{"n_layer": 12, "d_model": 192, "n_head": 3, "n_kv_head": 3, "head_dim": 64, "d_mlp": 768, "vocab_size": 2886, "activation": "tanh_gelu", "norm": "layernorm", "norm_place": "pre", "norm_eps": 1e-05, "positions": "rope", "rope_base": 1190.0, "rope_fraction": 1.0, "qk_norm": false, "attn_scale": 0.125, "bias": "all", "tie_embeddings": true, "parallel_block": false, "init": "normal", "init_std_qkv": 0.0361, "init_std_o": 0.00737, "init_std_up": 0.0361, "init_std_down": 0.00737, "optimizer": "muon", "lr": 0.00139, "lr_mult_o": 3.0, "beta1": 0.95, "lr_head": 0.00634, "grad_clip": 0.5, "warmup_steps": 200, "schedule": "wsd", "decay_fraction": 0.69, "decay_shape": "linear", "final_lr_fraction": 0.0, "batch_tokens": [16384, 32768, 49152], "seq_len": 256, "doc_mask": true, "train_tokens": 234900000, "steps": 7774, "dataset": "wikipedia_en"}
MLP neurons of a small language model. Each row is named by its layer, matrix (up: input weights; down: output weights) and neuron, and shows model dimensions 64-191. Each number is 500 + 25 x the weight over its row's rms, rounded and kept within 0 to 999. Numbers have three digits each.
A block is one neuron, or neurons of one layer that tend to fire together. After each block is what it responds to, as a language model described it from the Wikipedia text at the highest values.

L7.up305:484495521492506495515513502493516527471475546506476517475488488540495490490463503499504510498529538505524457476467490501505531522529462508517538452481490473505487512525474467526505462470496504474472480499512500487481526528480463484532487492530491497439551492503492481517469485499534512481501510515488534517470535484536482522502518457435477465528520492521538519520513553517519534538504
L7.down305:486522462498497449522496521439509506453521490575499470519493481486494495507516486497497516497528465520453515524478527562524519509501457482477522532509497478537494502497466471514520501499520524503511498504496491493500496469497496515479439473489485519443491501497500527482491487553498417521538484462492542516519453518499557503457488473515523472530508487491495485494519487525501509503488
Responds to: Word fragments and numerals. Short mid-word pieces like a, w, e, an inside longer words (luff-a, south-w-estern, lo-an), plus small count words after prepositions (into five, in three).

L9.up14:504490497511481536489495539534498501531519512535478489518514514456527479497484551528486504505525500503522510457512509496503480487509444542547495475488515511519502520494453481484445522460515463492496516469490525480515496551512505475483459488523477515451522464512503506500537511479480548487459533493515458485491489524523548455511471491488536501513465481493515495452487495494499459525504
L9.down14:527533551530468544475516514465485533544498524547493458488469520529472476506480499529476520490465534521476459522480500524520507492556480495465509493530466549516460510518555544474493462491494504537486489437543492541485490489487510476550517514525476519455510476513480550514504503474497495473508466506515505463486477500529495495514505488522522472514528533508496457494506521480489496472454
L9.up126:504482463515507476507467489519541483495470510485518484537498501476561512486494501511532506520485517497488468460476531551470489484480448476521540526501543484494464526472514535477480486508438543451507534480508517494476520523536486496494505523523488523499541487485521560503542470446518507527506496484495506522484479518463463525504492530487465486572481516461546523511509501480495504477525
L9.down126:471477484525503538490451517468477511503544470515481512526522557461497495488476493498469521509483503524518490462519518495512506501495507487503511487522486449493463539512493492524517544509537484535576509473507460521483457522457499508491498473473477516508505502572471505498559476538522487492498534486502488455502469490481543501504524480551528508459508428502469487530498506527522486491503
L9.up416:491496465519527529511515475497506488500506526487510482506486472527550561433527496509494489481490482506498476553485490481507480519539498499505490485467527474527486482488533520499521505445518480529510501526429492504474481491497542484491517492496494496545478465512545546522526494486491489479490540508467498506506499540489486524522554498454516496469482488510500490458501487499479510484475
L9.down416:484462550499507541500504495492491536510507554516476480500551457517518487552483454514493518490525510482486536486507529528485511490447514451494496483499514505516467504487467481539549499521491515488506521480493431475497503503516488548496476499534498445498443483485510532489487538499483469530507495473488455454486482509503494502520535493540486480502514491522466518513515508532469477447552
L9.up556:475498499507482467518519487493503461455478476572523515442510508494537491538485480487494509486488465516523543497477488532448509453500439493487511510523535469490492505534498472468487517487530491522489515501501502470498489474499491489512497480521507517486516533514504533526517522490486521484505536478488491444512502522507498496447502531487462530523542509521476490477512481500518536558465
L9.down556:498500524488518510500470473473488499502496516636500479547475462488500467447524533496545508506524507520456499503522494475500509509463481481499501462466485530523502522504514501527483475531501522461502517499485516484464465516502515519505471510500532533544512486468507449452516469486488489520506480536510518498548499490494505501528525517503453538501478481522529468509515492471466516441511
Responds to: Adjective-coordinating "and". Mainly "and" joining two adjectives before a shared noun (social and political, academic and literary); weaker hits on word-initial fragments like ro, pro, ab.

L5.up155:476508509527494487449460530502493470459511532496538456498513476502547518519484465527495488524535511524490490493493456504474507512518484503489492502484471473527488529476520454530443486494462486497464467508495524520488545452493480535516472494484534472496517501488514512499463478466456521483529467514525504488459524489503512517502500444499494509541473509472529538492564506533544549465533
L5.down155:544479516471491463504486551494546507516497544513511487491509463486491494530430483516429516531519493517502488511494475531544474481424485496482498498461460514502468460511510518485464478496501497510504544533519491492515555477528504491486482498487457484546492499486481502479446535485516502462466515537517530510485473522507468553511511501479494490538484527549482508527544500492459490489544
L5.up350:512472508446527493492468488499582479495514481477536495537469518474493529484536493489500528445549475526495502520508489547490504499498505515492513558468503446522452522541505468492481527472482528519501503504519511500514497523511493464532485489502492510467527524462482507475466486490522490511489470511527475480515519526503548507474500485475515518540477475523441520483489507535478499497467
L5.down350:482476508477515502509496509472523509510509478481476495458498500513520516494502492560466503480511557501504518488487510519503461494525515529508571530518515497529496515528532453515507515534495555529497491566465475532504524514520488455516510489462486496463496547487482495473470488464454496504500511509499471518541513513537551514491448499433548494488478486472485530520516479483500488472477
L5.up374:487477518478516517473506479505496435460461533482510455483534471487501522509484480458497556523534478548504464478517494541514490499499501473537500498479474482527456507480479504497473517516506503526520493519539541473536514541541496519511539547492524525468486522506496450498476477498526476476509474505471508480484482508461510523491492479490520527505459502521463538485531531524497472478517
L5.down374:484495477466451433482505516473485518497489508516497514512474456491515550475478499513467545520457513525527486492524483508500491526469511527456506504492502470507502492481506486497515474487467516494535478584483515523531581535492497484506534511513556462481482517514499503497506568497503447504467482523465519507493514491496484500474515486495515523508519462522511509480518527493473503513537
L5.up742:465502525510447526531495482505496452444499528524482501509530417522489530493512455472485482518475478499495486493503503526500481500485491503507492512502497465494510507540504491526457497510515462512509480553524501482506495492462469495495429514543496538461471515511523482513487496497479527442485488521477471509475463481483492535481494561523476491491503504546501520538502455514542461500516
L5.down742:509520540443468491505518483508544526539533484538502530497544454490494497481469508488521495556523466495515511540528552476492502515502530519492491495521516505504483515545509496520494494471472506574495489491478489489497544496511543491499516488487471469480526523475488530495470488490466433462486477441487491523480495493510505543521457522494507512512525509515524531503493572503480529486514
Responds to: Table header pipes. Pipe separators inside markdown table header rows, after column names like Year, Name, Notes, or opening a header row.

L7.up44:541524489546474455526481458519512489511474476510509572488509481475520513493477519472531560551500480546493502496471492543506509495503480529508510492536497518486449527497509537482474474511515467493500498511506518510504473460529537480515515472490502498543492461521487462497489501473539495526517505514438451512501516506552498478468492513465549509496496496481503504497478501503508469467492
L7.down44:522546495532485526501509467508494495491550511488499525518507484500516464478516503479535508532565474502449469534466521452486499452485479524467506520482529470470486496495511534464536469511488500511510514504530509441490439469543506480505524504445486512528447483476514475520535493499531540538511489501486511505469513535484488486484494505488514471453519478446530451496534516476450505473461
Responds to: Function-word completions. Fires on the piece that completes a connective or function word, often early in a clause: Natural-ly, Tod-ay, More-over, h-ow, that, than, so.

L9.up219:517473526454502541484499541502498493474507513521507529497486511498487512509513520470536475514463475500518525515481545483470519535473472491502466507519422502458494523550495507512524520509487508508479480499491470463516529490476493512515478470551501470473493504481472453503519518527482494520500506468509461462509526543508475484485486478500497465455484470543516482494476486502509488444507
L9.down219:489479466545499492544503469509494478483496514514540501529492497504534505520502474488506572543524526480511523498484489504491465477477500511512513503467526444492505510490468494500481438475489484486494455477494487510472481425548468478491511535514484529494509519498477536496519510491512499482503461455547470470513500479497532494532499515489490559498504480508512465480490541532516508523507
L9.up373:490454511533525519505510493524515468490447500501497490477505485489462515473538454470509496452432441536461523516506486506512514522455487505494474452477498447493492494508499540509476545504525432486509486502495494490481507473484518539541530477535498512507499479498514491483521516546492518531506522454535523473471511469506464515513550511486468499482497525487525514513442525510530523498519
L9.down373:470484468479501495494474486530507493503546483526488535492536501492503524490534520501481528506486525503519544534519508495506487499466507492544540509510507436482501539514482477499479506478474514529501471538544506528484566541520497484539521461491499504436539537522494460483494499506458470531492538500516483467496468496491520504515464535504498518449485448478488477510498493533506499470503
L9.up378:505503480532533513512430464501516470461486495548500506528470509488539499528484519477476466455477506505532489476524520452483527538502466517487529526504509475462503498525537486493491477532487503498517510476530526540498483452509483513517440482560511516516520500507533497470493472517487492505493480469484460494531495487483549460517504503475495474464496501508523510468493501499514457513497
L9.down378:530517496501526465485531522501497522447516508505492529502494499492512522480502543467474524499520494474493569479495495481485501462480483525521514494523461509525563514496498497510498516498504495511493510468522474500496489552508538484472493516506548545473543517475465503473529505481482469506520502517548453483529439503503486502467525501469491511512493441472531502460497487488513517477492
L9.up698:497490499547553537485480502491522474516479505514488505479525437504523507516487487443532499469482464469511535513469526507477518501466472558531507452496502493468519519520524485515474510518482477488534497471521459494507495492446498531511499501527548497495464481492492469507521528537508523497451493505501479490505497508472523509507582482486491509478503525453528482499465456480496486453550
L9.down698:556490486494516482477486486530472527485498533522561482501495472521487580505509534481485519477515533526483524497510505471465481468539495495472449473497492536491517512477463492513507477483491494482475494451546508524536515542484495486532515528538474547520497481512492467519553471544494478494513433490491492481480509477517498462490491521447505485501477466521478489531501490532515488482477
Responds to: Slot before personal name. The token right before a person's full name begins: table separators after party or nationality cells, "by", colons after credits, and role nouns like novelist or producer.

L7.up713:502477518523520541474516548520512521476499512499539504510535495536518477514514487476490494497494491472481488494485463483499522517477518492527450513495479516487484534496504516490493495499481516489543526480562484532508453524438484523465511506482526494515505516503563495467487484513479527500506516479535483431487466490454520440487512493505461476494551482484499518505500479471496509544487
L7.down713:517460497486527501526519490505501532477497520543489513516488511516473494494494546480486498503490496521518538514496476476497528517477490503505514463517531498491472522477537440558509486459510498458546482483475498513521535556490507518519538513484438503482511469494514487503503520513511522536476521524459514528480525505512496486513573503538491514518471511499483489518471454453447506487507
Responds to: Before a person's name. Last token of a role word or label just before a personal name, e.g. "Director:", "Preceded by:", "Captain", "critics"; also some mid-word fragments.

L5.up304:445543517513529514497469503550453532483533473466498491503523458543491536511539484482539491481508512546511464525474516488512521462467515517507485504481490515499513489471496521499479534520513474514499538473485499489507469513558530504471504542467516498481461492501520499457537522510486465531546478486515452506490515475493534476510524504512474532484508508469483466530511524487544501514448
L5.down304:508516536561463513494496481481532484546544509537501497521541502505513483464503505457498500516456510470489463518493513497476534547523497512484513517522492495486498518516500527516508499460478482519441441518456479509467493482522483481519504517465443515507542515502448506509480486483506502501496502548477535478512535513496500485489495498542499498523478505488493471524552465564487464494535
L5.up426:500505507508515518515494453472527503527522464462529546494475484488495519480492458515537509494467477463516485488489517538523520527476546507488455467467511479540502540503557482500495489497532493505532509511506537524509453482542459521534512505508456526468502426497532527491497562526479495474476484531519504490540485464472481493490479495501496485514527489474524450526518526523494481504504
L5.down426:522500509476489555452435572504476492488513530522471448505516515491486508497521483487478529483521533538492520487498502478514515504574480521505498514490483501484439467500472487508481485469490485508486484494521520531499545529444502467496437512516534486527488551508511496515490433462510500503490524528509483525485487507502535491481445482485485466473486539466521553466525522470501504519476
L5.up519:493493494560471526486513473469501510465485465477477509453516461525483483495485511499502488509462505540560537519516494531502489509495527514492491513487488527515471509487524522525456517560553505460568485526456487521519482490496485489488520458511529519477475477475526501476480497456477477490475501506513499494458505512455460507470548489480539516487528531529476504508522474534512541536478
L5.down519:514493519500475511506467429544496497493482518491481505497485518522482516528529542494510453510480491543519513469508464469527494509523486488511493514497459553520534516472442492511484505500446527507498542492502460543537495496475458481520489497491531459529461460543507491509485492485524525523506489495494484533493469469563527496475472493511535499516519536530503501474545503533512477519501
L5.up661:530500498511510511510556481506490489473517494465486505489516474531515534470476480514504483500520507477480477471459478518490506511512514515507483503466465521544504490546479496493526531511485482488520528469508501466486498472513496497481533482485487490545463480508496501509501477491493507500505501557431518515470529498488483471479538466446520493518512520498484509543494490511510503499472
L5.down661:485515564511454508472485492531491565527463528494451496460525499498515521496526474511510424543500496509511505476486508502489513483483485508477494510470514498472536520468505446501521521501467520508484524520538485514529513462486502476514513498533504505459455502500524498519519453465528477525514486537516532507510552522503501462511526482454517491488483524460546492489508490479534510483501
Responds to: Clause-introducer boundary. Ends of sentence-opening adverbial phrases, such as the comma or year digit in "In 1982," or "Musically,", just before the main clause; also so that, which, when.

L5.up101:485499478553509503484480501518485522496500490520496520512482478477547503527472525487481531477472519469514529507492480506491507514513496472483541487487476474515520518534522507481487531491517525479553492511553474491451476502504485499480497486504542543501425506536484467519483551493480508524463522501521509499476511471485508476463535477532496480479512504469504508499465433502534488482496
L5.down101:516486504521503491529480499466483468474473503533529504481454483529521523524499519514510471506461505491454491480494482509454508456481474491497476494515510523479507497495535574524545504481507514511517500494485524495464532503490456484522470502507494469465510538495518504506494487506501478460483475470494545500525516529491550528537492460501513542498511529513463527446509548508458512457430
L5.up214:448525476491471479448523501523489474519523496515467512533474502498528504526498475454501467536483515532529543483507527545517518465488518472500532461485486525532512506479555485508505512485506496520512447488474516479456541479492535479505525487482469480505500478503517521497500490517528498467546501491476501531488510499498480516496514499465457513461478538567485513528488458537546513517517
L5.down214:485528543508506511541514479474500498520534508501535482512501479532470501457496501465534509482512546500467521532481494497475529503513527503511486498495518518527537510480550474492476495525450516505561496470503498509497550504493529488534493475480444420526494490488469523507509489516495445501491518517507534526475493461504506474505502483525479481487485491542504514524535478530554475497512
L5.up395:501506496528530492501501500504508488504526490477522414475476491510489483549424517517456509496512494538498532480477481537487520493494487508504524478462486447473509515511539436465490510523519518502519514479480494481498483556465474488494537506471459486505494504477546512514506501542512477508508466513533509519488522486525456486476509542473462514461500480497495482525512497502520470513484
L5.down395:470463518473461461510514521514469482508467478490569468509515486527494521486491488492482532488479498480547518484549546524511501494499498495501479455513540466501496490495495493500514465494510492555477472485522482456490520499527534499496520550492484464493495485479525536494487503492512498505491519508518533501509518523537491459496529496537483476489527461500515497510523472537537499492503
L5.up573:514539524497474483481500484512519561519525506514494500506497499538515487469459481486466532541514513470509492514460480524504529450484494503547502465484467502474530523496549497489509452499521466489470536437511518491460491482469475470468519501517488527490502512497495512475512560505513523508487497517507492508479545501455489442425481547456486467469527517517480509490478481502512540492528
L5.down573:465527489503532457493492495510525494508493524472489485481537482501492546501499458503480503497448494512488556521516500472461525473494498525513529526483405475492494496510492458529518547522521476486445532530507471531485496478509496488483505498506496484539445530511516471490503475521528516482510532511498539508457528539439535491533516525467540479477474523508484507502513499488529488495502
Responds to: Mid-word vowel fragments. Short inner pieces of words split into tiny tokens, mostly "a" after a lone consonant, as in f-a-ith, r-a-ised, Vill-a, Pr-essure.

L5.up169:536439507459504487473503487482517480480508491496495481555518535485566514511509515475501542468498469487504471447481495510498505491510520517530483461489490464442547517480517510476508555472506489489500489517498499544557514484491481525534506499502489526499484526509543506486537493527527497506518461472488467511516509495515486457454489477481468509503508529473490519490509478501467476496517
L5.down169:522466475514508497496520511501446488458514513538498481506510482475485518461529463458488555550484509525534503526523508467484492527468451483500485499517486553495480532501507483508495483528526508498495511491549471468492493472494523523467504469513467500511516492475487528518486518575560483499524488535496479462518464518527515520534524507528489505477504502507527498554522477482504484488491
L5.up191:491501516489491511513488491528484511453486494526485492517479481534524500492494476480469448495546509516486551482518466489509523540494506459519485519476511494435498532532538510482517460483500512475490507474501496572519511530508458495487502538487532493535527492537509433481480505526539491454515470473522478507529494503472502474466509533490516496460527551552525516473493490499500485451507
L5.down191:525474477510487482497492456513486500489534517505499528502546488498503480494529522527493508501490466504493507521470453483524507493501507502496489508523517496494501514499488444474459466480484526524502505516461503491467488492469530496507501467506499477492527491489524462514525527526522471515533588533521522519452520502534557471459496480558501492486525528497528469532505462535520477452550
L5.up568:467472454456496495460502509560491477480514477509510521521463452464499518499527528480463531476473462511479537524518503489512467541454513498528458492486503562483483524479542463473505480473494480507503460506491497515514522481492487531504507516491509527485561461491517472535541482527480493509499514483532459508512497457480477489494553501506498587464501515502499487477491523512505499488525
L5.down568:537502478514457473506491478468493546441522486521485462526544481496478552500531480466505503502435491459502494479463496549507497477469481504465500482507485550491505519479523495505505488531514495545485502506505524477510449546506566471515496482539443521500499545481532488502480502525512441517508533464552514497483488534515480480528455499502535544492538465527506493528478504513498471481479
L5.up572:473515486506488493490457493555488472459498457527514513489527534494504457494488463500511470495496502508474528490506489486452506507485510545522470503514531470475489505451480505551486488526524535495506532501559461517514499495464495504489539476507485487502514479530486529490502484505529484469480511490458496506484528518508496520519531492508484537467546500486550538469503486530542512478528
L5.down572:517434520534457499467498526514471472549523483501526482490485484499506536495458507479488538492468518511480464499512525471509484517495499497467523492505528538496527531482482470469476502538515497536505499511505521500517488522489497494475501495460520494524516466551502481509504482497449498495449466492550506509525501509471492541490548511487455524492494482524513506524498535481503479494457
Responds to: Role before a name. Final pieces of occupation or title words placed just before a person's name, such as musician, Director, historian, President, Founded by.

L9.up20:499509486464539496484476479527503510458460486513475515517464501504485498513502464534517484474482520506488522495437453520543504508511493478538492451508543494469462510501458475504525532516499495464495463481552514516500491511508468471480510469509477509501463501521501497480469547515520531477491441471523501526486528480456488486509489534488515533537529502509495566485563500508504445482545
L9.down20:468530527528469508505532496489536507460467514508515511508517468515507544519531501502441510509489507521495562477473497494454513507516490549484522511511461508494494489504437481516459481506463497510493454445520525540538511546488464496494543505522489509484541472503484529510476507532513543479461506496500520519488518507494486518530511484484487497548489515527477505515505489501493469459507
L9.up138:491490485489518532541508478461552501487518489473507499484499483505509489554483493500528474516501507491510548448522519579497482481474456525479516475515480521506505545517484499539476550504473486491516537447516484510479486517538441533481514509471539521545522481506510495482519459494462520483468477450514461528469516462509545520516536497444488470500482494482493532473486501495503524461488
L9.down138:475495480459507503516514469492466457437519519499501433482573488486539480504502496486508489507477523551491492524498497472506497519535525510479541487563509480487514468489461551539511504495542547490485511451474486486488495485539507477474509517473471478528506517514466507497523500548509497489508489495520525500457492467520457497514500499463511502514481524493459525464513473482504471522491
L9.up645:512498530462548479479457485541525521473443473460490559504500505551486521462511493543542531524479500475551494488485496511529512499475482464504436494510523487482508501516495476478541484486469492487509463486480491521535500509457482480495519488509492512512487466485521544482490500475511484488495492473494486514459519525533487477486512489505503521497527485502515526512553550526530543491481
L9.down645:455527497432507516496517498465528513506494499521486456500497553519472498513488485470499510539516447473510517506511499503455475509462492491520527534512538504550521502487529500461531540476459516502537522511469498533488505527530516475505500519504494510507518483498460463502485498499491513542540501494459504541550505517480484492490480515512477483500488462503503511454476558537495557502496
L9.up711:467487509523489490479463542523538454462524471490475514507499453525506488468522471473505524503487496504508487489460456515513517508516510513544479497483505496481505494494512491514510499552528499474528514451440480519482493512514474493498467494483495497489462482467495509534501531480500558486457463464512483523470528519529505484515550517516515517502541475531482509500496491499515500489526
L9.down711:499499534508500519539468500524520482442497495507466517500480490523494463446468497489485529464468513486508505476508526552483480484485537556479489528514509507514565503512516460541501482483482485478509491523489512481492562469539526518505493455486500511559459490511485499497494483495510538493487467507483493492492546493497495500551501506485511495459524528515475501461516467503433493502499
Responds to: Split-word opening pieces. Short opening or middle fragments of words split into several tokens, often b, a, f, as in refur·b·ished, r·a·ised, b·orders, f·amilies.

L7.up688:539488472510503448518473488514516492514494495544471562472460541485514481467516484503526537497480500479529509470453471472526542462509524461493511475529540468481467497474454491468510498489505476496567508502514491526497534531557536494491503491493515527507464471556541509495517514486514490487531475518510496530516490485513495514459481490501498501481505457519472510508446507488499482472464
L7.down688:510461506486449512504507499575495462490477505507474514477525490488500491512521494501446490478543519495528529470485563522470499553550541485517515489521516482460502484469523526472524480538553486498458499484511525484497517527484482500528502525519512467519510501507438513500459502516508538504509508487478491518538534476520495533499492530529455463528488518516491511497518506510533475490479
Responds to: Mid noun-phrase modifier continuation. Token after an adjective or article but before the head noun: "and/or" joining adjectives (social and political) or a split noun's first piece (is-olated, sy-mbol).